{"n_layer": 15, "d_model": 160, "n_head": 5, "n_kv_head": 1, "head_dim": 32, "d_mlp": 448, "vocab_size": 4096, "activation": "swiglu", "norm": "rmsnorm", "norm_place": "pre", "norm_eps": 1e-05, "positions": "rope", "rope_base": 10000.0, "rope_fraction": 1.0, "qk_norm": false, "attn_scale": 0.177, "bias": "qkv", "tie_embeddings": true, "parallel_block": false, "init": "normal", "init_std_qkv": 0.0449, "init_std_o": 0.0, "init_std_up": 0.0449, "init_std_down": 0.0, "optimizer": "adamw", "lr": 0.00231, "beta1": 0.95, "beta2": 0.95, "weight_decay": 0.06, "lr_head": 0.00502, "grad_clip": 1.0, "warmup_steps": 319, "schedule": "wsd", "decay_fraction": 0.895, "decay_shape": "sqrt", "final_lr_fraction": 0.1, "batch_tokens": [8192, 16384, 32768], "seq_len": 256, "doc_mask": false, "train_tokens": 115100000, "steps": 6731, "dataset": "wikipedia_en"}
MLP neurons of a small language model. Each row is named by its layer, matrix (gate and up: input weights) and neuron, and shows model dimensions 0-95. Each number is 128 + 32 x the weight over its row's rms, rounded and kept within 0 to 255. Numbers have three digits each. A neuron's up and down rows have the sign that makes its largest values positive.
Before each neuron's rows, "fires in" lists the words (lower case) most often at its 100 highest values on Wikipedia text that the model never trained on.

fires in: "and", "who", "which", "he", "son", "man"
L11.gate433:131131150119149136100171106101113087135138136098052089022118137116176140141103141066134113198119145134155113128159155099100096105144142114179130092133114106100067126138069155140149139157091131173138150152037108057129142110086145116121150164131130081158114168133081116172110137169132118115
L11.up433:202142088137187118066092102141183162167141128108097134144101167144165121099093176171105115156153046135149134098059104155145171101184156141094157158100116064151107134112151147096087127056142106051169092047129174116132156095108132093100122141116077109086125162112100113158156138151173190156

fires in: "women", "mi", "million", "000", "men", "km"
L10.gate278:154180166156143130177145192164100157125149125159131153118061099138169136137206110184140129102078132183116107211088151062121165088093101118116071115094103143112175134135131094103099065094191106152152134136148065175162147097111153107116080107158142133089146162132145106105108164162107143141
L10.up278:122136124125093140134117162151079104095151137114143168074166110136201135123131148132143152126046149112088123177059124129101120112133167095091153128126108098130123193113143104159136114079177133107101124131137111140164131144119126089064139115156137162089107186151148114161068137140104138134

fires in: "he", "she", "it"
L10.gate19:127181115126147117099121117154131126153104111091138119126131129103112210187117140123126074183112150098113123177110120106140059084159140160149190082073143132143149151178068162117170106114157099161142098142067141123078192115102135121102135125074154170154103108124099118130129130144120138070
L10.up19:182093134132121115152107194182162084134153078085162124164099141158204162129073163156108094135102075091112098153138154087088096127164136106125151088166161156139131166120138152087137150087161160127157113118174157150096161084069124121176145113072114123070179170129122131193098133175161069124

fires in: "part", "karlstad", "member", "married", "parties", "brother"
L7.gate233:100140125137126148147163112179167086120127091173063127132151145147144131147108138105131139150104157117119139166175110152109112146085139105144129069061094244120107129141100115163123118106127160127156156152082102127103108100080099164133132118162127089109168129114102041109169179143120142053
L7.up233:137109114154148152077108113134157136166152136168130165144132144098127102148149090131145088169114132162154158169116089141107063090132080136079112099101101123105172072107148145148133099096148146129144106126076049118127105144177090160172141139082139102133158085119061067134166118104112105108

fires in: "of", "through", "about", "settled", "by"
L4.gate410:137097097179111154099153153163102105120074138124117190076153162173119111103144119173126098036095105102161124168138152133151106148092149133150131101098182154128176092087071106143104095122146132114066109133109141134101126097069128154105135186117161179159171145110168119127127113170098094099
L4.up410:124060099119113148148075116118167139139140154140171141152112107110088116187097153149127073118112159114134123096103121100086190192127143090122081144130145173153107130078144129185117109133126136111133083141124129113144090191156126135149144124143116139104060133119111069125167109137077138095

fires in: "to", "and"
L11.gate367:130148112163104141125165191094109128112157112080159088098147143131100094141166138137151100072112155112099130115120145132125154112124187107190115109123116151179135210159079130119114084048187061121151079099166204123157098124057089154145123161137165148098140141112132110134223132187117150120
L11.up367:133129121149084134090141169151123130119128133118193167127160165156116055095102119144061074099076088163105119125155201120139161154104124126073135121066128113141164176133104147140126108096146117116121066095129157139142113128110170113155150153149120141164197151160083173131122089171166168154

fires in: "in", "and", "april"
L10.gate75:137135106179091154124121135139112139120093156133111143106143136098169202054068197147108137170147104045152081104158145104139125098134134136107195097070144147130131140229146210140115090065183108162152139124099150092135159084122122163102108138125137176109156104096139114099149116113145169148
L10.up75:084111165128135112124143091191149112120152163071132155130139143170187145057064097108109169092093069072144126127170127149165139140116166124132138098109124119076092117140181111138133156130140141215156170111155101171132071133125151153129071094145130113152194188143098121159106105150117136140

fires in: "was", "were"
L2.gate54:161149152174128121149167173132094119153081156106114118127158130104132108172151134169101074113078091153130136118177181128161162117141093115107159120165187129171118124139122115144132100141166104159157151154141092118131181065072141182155122160095197161084167111083153138112122130202124132168
L2.up54:172167143203176176123171124087087186108131108087140145108129119101112109144175142125101064081125125108111108116120176036118130083134145161088149111051147116137105127082084130124114173139116085098100103137175112104131100089153082113146129144149103091144079152105177141132130159145084133142

fires in: "to", "of", "for"
L2.gate285:120150128169121197111177119131191144136173163059127171098113147171145102115144105140090071103144110142071198174180123127110073144127109124160078111073096089105213159164109138148140091111164104209141074135108143141087102107080123112117142129106122179083182148123111125201132133131200116118
L2.up285:068135127203068156155112155110125110149123092166112148168162142130109085089112082132088118065174118130140110083090136143145122127138145185144089137099212189103155133168160126146169102129158083132161127131088169088077126101207151154114131198140103115106098126133173116140138142096173157159

fires in: "the"
L4.gate340:093162138171116109082167125155131069155152127126132138139086118133108132115190089229118082119122099131122146117159065157069116127185160091077092144092100118140142128123141117113132159101132118079161147156070135124134167092130118112166088084174132144153101109142103108181200135155094144097
L4.up340:149130116155175164156092132114103138163153101200200144124114126098081154128098155114134118165078138133212100199128164062127116107134129124174103138125079107085152121152104122114181158106139099125167149122108182130097126133126155112166070113184139105126171174143118197115150101125127133131

fires in: "he"
L2.gate437:150151151150144188120127126126114056183147117092114133085118119193188217114134143107133115105131065089135109146106168098127117084145085095097163119096198177138136179126132177135105097114173122160121134165160128060090079166115119145106146152102172138138151131081148157190101133144142095105
L2.up437:129144167192171154136115121113112075156129104065131139105151127123149188141131146092115099162149078107116079143138149116097146079144142045151166156109155151145120174130176166106078158196122120137154161150195134094135116127132108113150143135148160129139128136093106179190116201152137112116

fires in: "first", "second", "year", "my"
L3.gate262:108136129147193153148099193117124124126146209165145116138094133086145174124169179165151141123109095166177160139157112118097164131097139103119053107064122144104114123144141075224140113135107120114147168119142083150116128148066109059146048107118125132132114104117142168094169086110091113141
L3.up262:127165101136139109134166165154134134143117156119088127156132119135078178129096157129165108200065164136099095153087078128182136071171155084106138118160090125062108160132115137137147117127114123120115188134143073092085148158122144088091137135142151135153156115128152166075124111110131124155

fires in: "well", "much", "self", "newly", "itself", "accompanied"
L2.gate211:149152116191173169135096158148104138170211125114144137129101106077086148089127090147109106120085128144164108124143179096151102119171081126148107198071120122140153174062126147187155108162064168107132089139094137116154093094090126140190150151167133108202113065142150128100146164097106125181
L2.up211:143103104141072109061131118145121184158086195198120150195109150094113181147146144152176200140137150166127081115115135150120102080125132200210134123109070109097183133149072167079129106140113133148144161133092135116138136145079178145091131126144144117137093098150134098122066214157122121163

fires in: "division", "district", "region", "order", "location", "register"
L3.gate156:218135169148111198135152127148136130117117150123125081042120146061224131118124133121074106137157094126118113189194145169133112072106154137146152097152172133154100102089123125145103135106179100143106049145100119133131160110074135123120119175070148126106153131109123100170129114134180078151
L3.up156:206141125145172156110142099129142149113123158167100115108175148056172069152062115086119085126104107106113151170170164181107138104119135173175170122173130164141084078122136100081122139160152135127115132066093077146125144082091136125140116160072169158096167133123100099144108131104160087180

fires in: "was", "being", "were"
L3.gate90:112137123206125134118145143105104142162114168143075145171088132141125087162151171175146119111109143161079101174140154096184113119173134177087150078152153093137145150107102111086096115093197091224098114180070155160137124079076126165122128177117159112077191149075155144125184141173091135161
L3.up90:130123197179166170095134129122133141075159102096182190121147092151113202138139125125174051119119139055154101084116199076150113096167104161111142091130163181094159181128088138152184177145146101153154091113160113106135070137137106146134145165144079060091069136122182163120114112151132159117

fires in: "the", "top", "modern", "sweden", "latin", "last"
L4.gate199:119080137181067116183141149103097055170141196154064130072158094127125110110150163161104100153173155104081130112114081097118149090117165110131177129074140173103057122161171064140127140103140125156130106123102165114122142162125131103107082131142141152131108087168122091154167185180102143142
L4.up199:112132123130129116187091121086161091137228135181089226097149102153164129122181176163132117140123117147184162199126155112080169074117116135124056165188120138123153102119117134097139133146084110152144151091105117112113161136151103061119094168133145121161092063181059165145204096156148125132

fires in: "war", "world", "water", "road", "railway", "waterway"
L8.gate163:131086101130107127093088125143104150125123132164157123084097165097165147102126148151156176093120146102107147135115095155124158130141198165115112119144112157180080182120137083159122141098129140094170108125125117101108180130107091134093113133187099172042103120127122115158179168119068120097
L8.up163:141095114132155097053083149189089122081169122175119147082119176132101153099105101121189171097142094142125112126116130130204174129129112153094129173156081095128114178138152126090146128136142141060159115107216122129054119093119200097107097076110112138090150118131107126120162105176136133139

fires in: "can", "to", "should", "may", "are"
L10.gate325:096188165168130129109122155047073122186108171112118125146078124126159134125147174165182120121161145119127121144116121129173165133092134137142119112132127159175110163113115147151089103093150085123159102136181137101151132090119094129137135191129166158096111135087091157195148121108157158156
L10.up325:105168107106122138102121210081147131115108162149136171153087148176129088118105188131137156121165121098112159131133183087152163124140091143133134109117142094120097110151123194089146091116111119097102151119152163140114115114129105121172130211120125076129135174132027163136109099152178137141

fires in: "by", "on", "upon", "under", "after", "for"
L10.gate86:128107139120178106108118141092110124145125196120177145119151066177088103201144152130075139118107165152143116056194105126116110110126173168140126107135186185104095167107082131199141086123146091138119096126114135144097135060124093151183108080106138082191159145131122164071158109179160132108
L10.up86:055113154168128081130153104113107146083170128133156149083150170115123171131121144110096018117175150161098087063187105154158138130173135113103173110128175209102110171215141110173133093088104084162159122084133145119094191073148076201129121139082120106107109115121171110108125170153150148129

fires in: "on", "chamber", "retirement", "28"
L3.gate19:137196182180131128065122132092125101106159129089063160129105137103151121105119128093142114156148134103105129127177148146175162153114105020109163111068174170120110198094134120125082158089110141145109109167108100109171135129145130167119099118145126088120084168143167140130161080077097174085
L3.up19:079127162159156121147144089136171120162114074181146172151136132134083145115055114107096107152162113091113113082200195180143136139149100162117101127153157136158128086148156194161067110116159101128125099145145137073128072152166136139146145213144142138124124133136143082123143144163117134151

fires in: "can", "will", "may", "would", "must", "to"
L7.gate324:115162158149166206122139253080076145151135175085128137141112123134160104110082147154145094124154154065116128101167135083158147148169178155163147163131124119186114136138097134161164080145144118144125121109120104104102130114126114112156142146157180120120101154122118141142184111138111125118
L7.up324:098135092130157127126152210074077143163110158110087142188122075159158072085093112130112098080210115107157162118165136114152154203131137121158144133127124104135098162120147196160165106152142154115175162075102140121115112079124111138177172119117155128139166120146100123158138093127166125149

fires in: "to", "for", "the", "by", "tools"
L8.gate331:099121117187101138124105145128127155173143164128146127111132132151140074055142181147127117123122168126073138153184082160179158100099091150099079145146136103159162155131072091155128111063161066167136159122073135129079153008139095134111090121150184134072117104135122140129125090187148139139
L8.up331:150068151093179141198111145162069115084098139107165125156129146141173137143104126142061127133156148101149142127136088091119103204155172116138097063134145134115141144083115158155076110136103135100135164123141138170156099122148175146234133135118097124132107167147138105134117097165084142134

fires in: "which", "where", "there", "and"
L8.gate274:119113125125137156126128147106098088177111101154097120092122110041142135141146123189146088086059173154090127132120140079126087149125154112150176084069115143166144121187103099147123101105152170151075101148096133084134122160087082068157183152100181158142131181145132090091136155134079149073
L8.up274:184156132123094116135129114145134094166110112122143137093183164129116171185119099155054117153077159139188094136143142098182065140164141132053163109094120140134201142182133117150180166121132108150174122132071194091074130130191161151191154144149148155146175124113100131097077084118125072133

fires in: "his", "s", "european", "russian"
L8.gate80:162172146168091160147161121112151162142105165086093163134127093106213107094117160133164157128115144178119137143090091133150168108102123123084113115124087180092148120153114117125107100105153108133180044153164144063139141132128098083029101099154134126120131075150217193161166118133183155153
L8.up80:170099100121097178158133138158090095142162102093126166110113134175150132152120197158026108091130122100156123142136114083116138090157178151150147091044158128139108121123100082174126109094156058142116179122136134061096180142136122125124091131143127154099126131137156149147140088106146151114

fires in: "2", "2005", "2003", "2004", "2007", "2000"
L4.gate343:184126146205121129138124169140079108133142129092160091093114132121152196135142181124109083135168140105136161152115150111120133111131155122110096116143087104178091123125196067158140127134159126137190153172113143153074146051100126144146109173150159135172098110051093162137094066124121145153
L4.up343:128127080183111105177139163149094161107069099106117088086164136140078147150147120117106090141122130133098182071108180125142107107143124231158125158163130074168135097148144136167128135124164109102114149126149137152091112112051112098088131178155119152198162159101052123182089114097120130073

fires in: "and"
L11.gate186:125159088193118156125127174161072126082142105141128132109117082150175110134095182147141143084131142109089074126138116135191076031156111062158165109129155138106101174202132120173123074106186088167126102122134138132132150141136070125140161136146128151092161113131142145212111161127132149066
L11.up186:146135125170161146061114096160104128086117082124128177124180169180121090134087125128066140091156122145100087095178188104133135038157093109119163136083116119111119139150135167169141066115124139173116119084122142111093165154117150111166173130120120127164187131157113191141101124131138162118

fires in: "one", "married", "future"
L3.gate338:146101136120091147091151139133171028125154078179137111098105153061127132177123187147167069174145083080105080124143153100115119098120153120156118115111132106102159093185155182080148126087157073115153154121118113070155202111114164123143110151108103148076124093146110097077170112151138206126
L3.up338:183125085067050099125090112122160115135154153127150108103115142158121112109125129112093119164129145124206101152127095206102126126136103131093121150046115052145156113169121113067147121076108145079180142110100092097158115180134061118116154104168107102093150138172104033122166175091076121091

fires in: "of", "as"
L2.gate243:145138138184115162149192170135172144158141190094148173110126168141111116139137115158120133119197129120100188176179086111144114157087137138116074128103133101131154154190102134195162087081150097166133123137144219173042129081115166057170159122107153132151194133099105070144147098166171143154
L2.up243:032109149197107171152172170127117137097149110117111136072178123169120073092134104170107091140150059144093129125126147094113112143123135188143109126067145172150157162120110114158135082122105138153126145114143183170118099107145152123136084160106135083146149155118163108166101098104153158164

fires in: "of", "collection"
L10.gate240:107137108165137207124151170100088138120103208085148148064145151166111101128144144158136134127092132100144141158051150104107143104071162098150098123076114214145163134153129113166093111136119128150106087131176143190122100110141129044072154158169149157095125126143102135128136093154100103093
L10.up240:113112195149096175147083116139161162147124172078091035137170150139206099187115137127144135136145097116068090095123136112151085129147156115123145093082166174126154139130113153153160142134121146105126125140150143052140142058129099124081224105140134100084140076092125153075139138112115175136

fires in: "and", "after", "announced", "to", "for", "released"
L12.gate237:125117140170098101153090108125078112195106097113166159122133118138111133153119143133093072023110119111088107124130074106081112108130163099105160104127169148165124143153127085134130163099110118146119103124139177098110154146130093196144111164129169184080131145140117194110115101155152182111
L12.up237:111159125181140159088176150162117104114130183093105147098181198156154093110115131095111095098104131053139118093167160134152163154128147098143131117124145116202106159107089167146176142116103081135086160084132161104098168016172089150152154172074103145168143136121085122059146084178152150152

fires in: "which", "that", "where"
L3.gate196:135148123128155156149138119123149126180102104104135122093085096103140163197142138214147058174072145127124127157145160069117073138176130130067105103107115143172139118124123052175138167125118125134092140154068197047115160127167135097141173136111144145099103144117107169123174079144106138113
L3.up196:076151115127146129139089089116109099130124111128130054101170131114112154113168123141102137148091095124186193140156152082081116071119140143120092111072078140158132137125179102122173125088106115130138134113084142055103139145118123118173072146116140115142113183130110142077189093102119130123

fires in: "some", "however", "most", "other", "many", "from"
L10.gate188:098162164129130129150097102127101117098101112128105179131185140170177137109149143121162130197171113163183063133171109114140112061146092126131130114143119142161138146129086110152099163124159149103154078162049142156153128107113139181075130118091117120099129118151116126163165106152141128132
L10.up188:154161144149095145146103160081088131161080146180123138152154069124068145154115120208142075100090086149141100108181140161101089100178118079102095185095138098148157106087153153147125132187152081129075134147134109081119137097146115153081112178109144123108112069145110183141138175116120194181

fires in: "sweden", "air", "1898", "swedish", "scottish", "1847"
L4.gate380:164178134163161112122219134112145157170124193084160154133124133098187103050125099168109173146158170099104165136116123105177152136156203122134055153159135156113107129171106146089128084082115126129118122177112124148083137122069148103122140100200150129119098111123116132143115126101177107149
L4.up380:154154116123126113139120123110085054153152167125140139168088205134135118143231179200141175111167093154128131104118135154146175108069166115108161149141147130133145147156087170135132168058176060071097147107125090153076136136079088147095092143165173139088082149093162120109137134184146133125

fires in: "that", "none", "takes", "suggested", "tells"
L2.gate140:116086168164095178143162148105096134099146153159099124124102130114125151157138170140117154152114135114120143066155138135118122120132211095081111103121127163194140136167117046124066112085144081138120094148108220066129188111178107141172113130146152117117083143090136151084174129093160153140
L2.up140:131131142089192144129142169135104208116135071134112127175149114130088147127118164103117155167080148115163167105134156058156134144133069109124150152133041120196153079130141121155157163092140107115091167113145164126162102136049079058136120139082134142146101167146146178068139081104086133169

fires in: "goodyear", "blood", "storm", "breast"
L8.gate226:165155124119150172152151140128114113112070072128114122137115023068153133091169164120107149162122126105099074104123128149146105141141096129082126119158099112176087164122157102109050181126200132159118136140089097165204128117078127083097106137125119129089092130117127116101154157141120160120
L8.up226:151122105091103167132102143175134129079118116152129170131156123123143134076139135121115200117144096110067105103093121168155104139131091187096142111165053091191109138087173132135078112100201114161115088116093164189173098128105154133090156178133107148085104090150148069063115136164176128146

fires in: "she", "he"
L7.gate444:142169143205146143108130150121063115237157125057180087105088162090101153128129147157083145126055128139130106127138128110134135097118100146168144080147232125148101168169141153127136161139092089140147158132107128060117169104147089138091124161109197180130170141141118152181150125118104116112
L7.up444:171167154086172207128108148137113094121180099134107118086115123108182128135117151100070140152113122139130129088101186115072129094128122093202133151090153133136103140165108179096152098086129119085152107131151086135155182075097103136113121196122091116057181154188131145080152089119152147106

fires in: "him", "them", "likely", "was", "mohammad"
L10.gate37:146172175190101125045144173125095111140171190060094128146069099076089110118147120125103099152162160092139126141162168098105169132115125163138136145145134122129075177169129144113103179123131129123102161125163123086098143133140117153160161184085119108082089078099151069157103158151046160082
L10.up37:159165161099153121158177191148154124136106170095090159092149157157108142131154153184114184118109151109108118125099109161127122137141172129093164099098091111144149112108123170155095138062125132091158070136136104136121082131133095130185140124134087107172141129180115048078103125184127140117

fires in: "an"
L12.gate60:178153109098134166145093140145136141153137158108144093081114092124133122094139112102160104184110158132128090150117097132133184112190087115098135158188123122201084170156124088170117147092162075123186115107134170104151172133089136165132140120149203170093163073133179172079120112148129131166
L12.up60:099156146116148175122130134127106130128141167044171124069106189076090175153142149107106132141181101146131116122169154138153137132091096086134143139163084101185056149156093148142155093154162121151102114116106179168108198107127139151177179080152125153133119094136141155087133095184130133156

fires in: "where", "because", "the", "while", "said"
L3.gate117:091125073111143088068159184126163082123152096103129120106152168135072192121205146220130118112106069153119132150135094134141094087167165101064160125053107175168101153120110082108123127119103115084146166135174091110098087096113089173147149119087124140111131098105106143067116109165101168113
L3.up117:132179154109153120123116147168127122097105143104118117067112179152150180131131167155103154150172144137152071107081168098097065114156096179146182097134128087155196117159099146097147141104149121175125134082172182093124116117113159115131071142183134107074133188148114207114109103154117162167

fires in: "has", "should", "must", "could", "would"
L8.gate0:114120125154121098115160179095068142200125168145142116144055114134141142121146118120098088101184111137185062122102126093181117145159123131145119139150121095138161139106063135114152167142107113097094176151088088133148147141109055131103084154145171167090179114148110144141092061148147109081
L8.up0:115121116143166162102114090070054155200123142133134172148138114142148076112115136149121123167121099130171144123156179084159153166175146141106140124141146143119199121103118212147165134147164052143158167161116106080147143107169138161112143164097170196117190078114175182087145079138151147122

fires in: "most", "some", "two", "many", "since", "both"
L10.gate238:126121178162134148180103144082161166119098098137084119127113119088153131118128102115171092184113092139175111204119147181131165068167137123088094115113178105132141214062091101175128114138173096132132107163067101155152177086097082150090098131167132130109126134104112128102140122113152144101
L10.up238:158137137158115164147167136118143139127109153118124093186155100149163183108060085098117132175064147163093090171114103088187076105163140186063116161101164169110142142154142121143124053138106119145184140139092131111141084111093177114063197067096138099143115128127136117140123119060117082142

fires in: "in", "the", "since", "if"
L10.gate28:077146088161133186125154098104103128120079064103175145125117130117115176147109160206137103179171137156104079143126119127109122061177109154109134175121198118110155156125081119123153101136148084164115098189084167156143178110135123178120113155119131150143113086118115174121232098132168189123
L10.up28:099163161096100096089129101199161095113147146158148110159161142143154142129111153124151152132153128105124077110079080119168063076140151140098081061120145143170171180102155047140137101119107152173142146151127159064093102110128149100120083074129130104070103113129065149180093159120130082177

fires in: "most", "many", "some", "of", "several", "various"
L11.gate332:141103140176024136163164126075087127127140125100076126159147103150180098115150115152132142170090104142103133204096162130157087096168157111109119119115125156112141178115082100136153061045110113133099119199132091110126132118043156123086066107206128122145117117116126090116148136122061138084
L11.up332:142169159135090177151120151149120164087078082096135149120156161186173091134143129189100134192090072146170107166080178172120112090186129190142103204127142135133159147133141158116148070091095128088128137150108115142175135152113162108110068153157078114199115170169136142119117087106143124148

fires in: "he", "she", "it"
L10.gate227:121150126130180171128093060135073147107140133094139135140126144101169179104097161126187103157150100161151123133149112106061116017129131100107162107129162118085159122115139098062134115121161109184141077138100115101147170153125131166091138169046123152165146140064165146151188162151078144100
L10.up227:102139127156139109121197135187132206127101088135163131107147160105125149111114118114088067132151089134166102116145109117142103158117165153070180181144165152144101149156107126112156215095095121136090133121131163073105179112108104074166075099125117009162118153089158145189145166110179108124

fires in: "sweden", "off", "van", "swedish", "officer", "officers"
L3.gate443:097244131131151098141184121129139173136150115080156144133102123119113140157147111153076124141145171139133202119140103113179163111120135184153124118137158102133080163157120200136110131104125118149071172101078048161137125169151146144170127112137178164115163151119113138152107139153132143103
L3.up443:134109165136166136144158071113121137078119148114144115160180159094112122139174085143155115177106167144109140122175127152139225184146151118171112189151125180157107155138120158121161094135069165153147020142152145117148105149103098111165100094135132135119085191114139144097139130193101115079

fires in: "will", "may", "should", "must", "does", "makes"
L3.gate226:085166189104134146080162137130118156180159096117140123112074116172156132136132107098144115117124143077163143080160120106177138179093106101170107095081115113195122133074095142141129131114084141108063158154107118122103166128152090127182158093143155128167132128081119133149133064124131121073
L3.up226:152164133134127170156097135146159156141079115064177174147104119167199094132097183096113074140153134102149114055128098060156132156117146165164101099122099107155174112097106151173091092072123142112114095195112115137126110135126170099141108168098138119149131133092153123125152044149131122090

fires in: "division", "election", "governor", "history", "order", "council"
L3.gate191:148116155151104160105150108153103037180143161117082166109123090166186151094132114149116076108109177137125128157201149163135100079156141107151139114129132147161120176129124100126123107115140136089144090204122107112119094121093137168078094137056173177107133144127142129183100146165145103119
L3.up191:116110117104177121091100087163147100134155129154083149127179138204150100077088074111088114127108131134123163140174197223113120103158100140127147138118111111110114126155130126048167107156121157072130167110117106187119105106131158130078121164060137170104124157194066129148061112162155055132

fires in: "and", "but", "who", "which", "out", "that"
L7.gate213:147150135092133099159122118191150151123098047084090121048134106129138159155108145149093065099144171127116107126189146094170050096133152157099152087141104141108160129122145122118127151073079131154112092127038105096081155191129123148178120119124123096098152167121135151119138134152103083083
L7.up213:143141175147175111097119111133103173103146125118120168091161188149150110118191122137088116106151103091183123088165155101156092088195119103096079101114113058060143100111143127131147129087129155203155121082104122126041141119205134134213158142090095116114156126130102189093117079095151089134

fires in: "he", "she", "was", "his", "during"
L10.gate256:137140144151138151122188139111066106165121117091125170092116110121137168154071178139066053194129087147174091124098141142147133059165133177075175130121158127100072141135112193150118125086167130119157126130119144088127139120163147137078120143107137169129094119078226136152153131114134163146
L10.up256:083153117115124087192166114092112081106105129099178116124147102137068150151111143155121078172159089134169086089185080116118099095155170090064163146138130161133114163132162138135095118151129148140184120136103104151178163129128151115161140050073137116126134100113116147189086083111159120092

fires in: "in", "an", "incumbent"
L2.gate320:120128096102094105111108180143098141169144162142177097112077103052046183079122157155093104137118099136145126150132116098163118171156105138074118103143164141186106129085157119136140091126187083141120112142123173162105126198116173129162095113123141131159128108081124151081107113129113124130
L2.up320:060088117091111122128108160106124140143165182139160151078104103092061155163105141138105113163170081166098085107167123122142141127145136047116098111105165092162084133118177103162144111148145164089148142110147140141089179102147113106189130075165125075162081104096158164162152088139116116176

fires in: "was", "is", "were"
L3.gate264:156147163195125134137124095089125143141125175148091105139130144115121134138061123079203074107105166138071108183108135145122150149184066146167137120167167168177131180178096149104135101123121122136178137131104155065084085073089100105072153154143160118061185142112136162152142142179134124160
L3.up264:113134163166202148093153174108093146161181088124106128140151147131123129070133124144083111088146156079119100114146154075110089112148142154040193132122081142151117065101117139101118142097126092200133141096135153137062189091169123159141135113072092113111092132153157126118128083195119152113

fires in: "during", "however", "for", "most", "while"
L10.gate370:083160126158124168157142138167074109102113140159158156125111121157166139176107170181162051142170114131148084105126103149119076099135178132117129142104152162143181165110098130150134111110110100147114113212102154088103136088132079170138148166115135122097139153119157162148146127129106111124
L10.up370:120112152133184177137153142142153141095085126095092189120094104151126129148093159129151091183160100156117104102143146076132138061191119117080099170097120105154215127099090162106153154128103120074079126129128149113149235083107130163126134072125112143131133166161142138114150118140125162136

fires in: "second", "first", "fifth", "one", "seconds"
L10.gate379:139133188149161142162160103142102141183106159152052138128101012133141165110123097190178128155124137144142108153130097151148128107117117093091105130121173149131092110101179097149126091112122122195183088127118090127148135098109127111097087090177168220098100126131102102124111098113067175122
L10.up379:206171137162164154130127172169151143120082170172122122145136108179181105161116107165118113182113087151147111111115162097123118124151135121093166165126145115086112117174164135076169142078141146141156166093115049117126131130131154133158094133108131154108126146157104160029075051138170167154

fires in: "an"
L11.gate8:165131145123091206170109141117110099112167138076131145105112131114081132131152153143156120194143123133080057154158086172124132110192066112080135157161115134187099110126120135138128106121166081156156097147074192104138165103124114129142126062199150167124153085137175140101181151110109134187
L11.up8:146157178133122150147065169162106123114129185057156157160037143078079103131190126107128122143128123129099130147108110161159128084151112075162103114133170111131080161164110086135087157164137137131163115117108150146124215130161148147139171138173137136134187095116175128193121095120092104124

fires in: "they", "people", "women", "players", "men", "teams"
L7.gate94:133163142160187134118204148130089140123190118063093138097078142093138139146145142132116142157153126098090114186088139084129133086125130123102110097123140103121127185166112147135092137082155150150163111122105121120149205118101164154183126162186165131052153169101201112173151197146133101098
L7.up94:147166148116197120130127150168135174101145126116101134107123156121127126150117097127074164166191074107104124165116179101145152139108117148094091139155143089095131151137142146115122129123137150148176154092134153141145174157099150123172150153148124143113177196162177167147114150121106085164

fires in: "his", "her", "whose", "s"
L11.gate127:153155197138133160152146111113082143120137210120079120082088101127172119126117161118142112133151142095171109113132089188138098130152095135113137063055115121128125113076133116173099093122086132186149098133041113095094164148101135097059113153140114151084050077138127152175125083184100145125
L11.up127:157139190132127163208095094144108138087100166135124112157108063131135208133170138155098098132147125118146076134127080129118142105141095164110117097089095167131129111102194133101073116118045133068116106117111129114127160109134100110155119141158119089119059062184157198179153148092107129093

fires in: "that", "which"
L4.gate145:158141141123109127096126139125144088177107145158087109103131093057091144171190131201106109112068154099153151177162122105154125127129138093122131117076139208151133153144100075171150077102117124131126126139103169033033152138109124077155103088119173085097128151102049137115146119123067132098
L4.up145:159106128130135183148127074139078078135094118117105146049162130152112130185149123167138097135137086123155151138146197082103128082115155108046141128108135089158189120121158112112161122084140090141054106095079152065125166138146126125136152181088134108125142153149150221066173071105117142115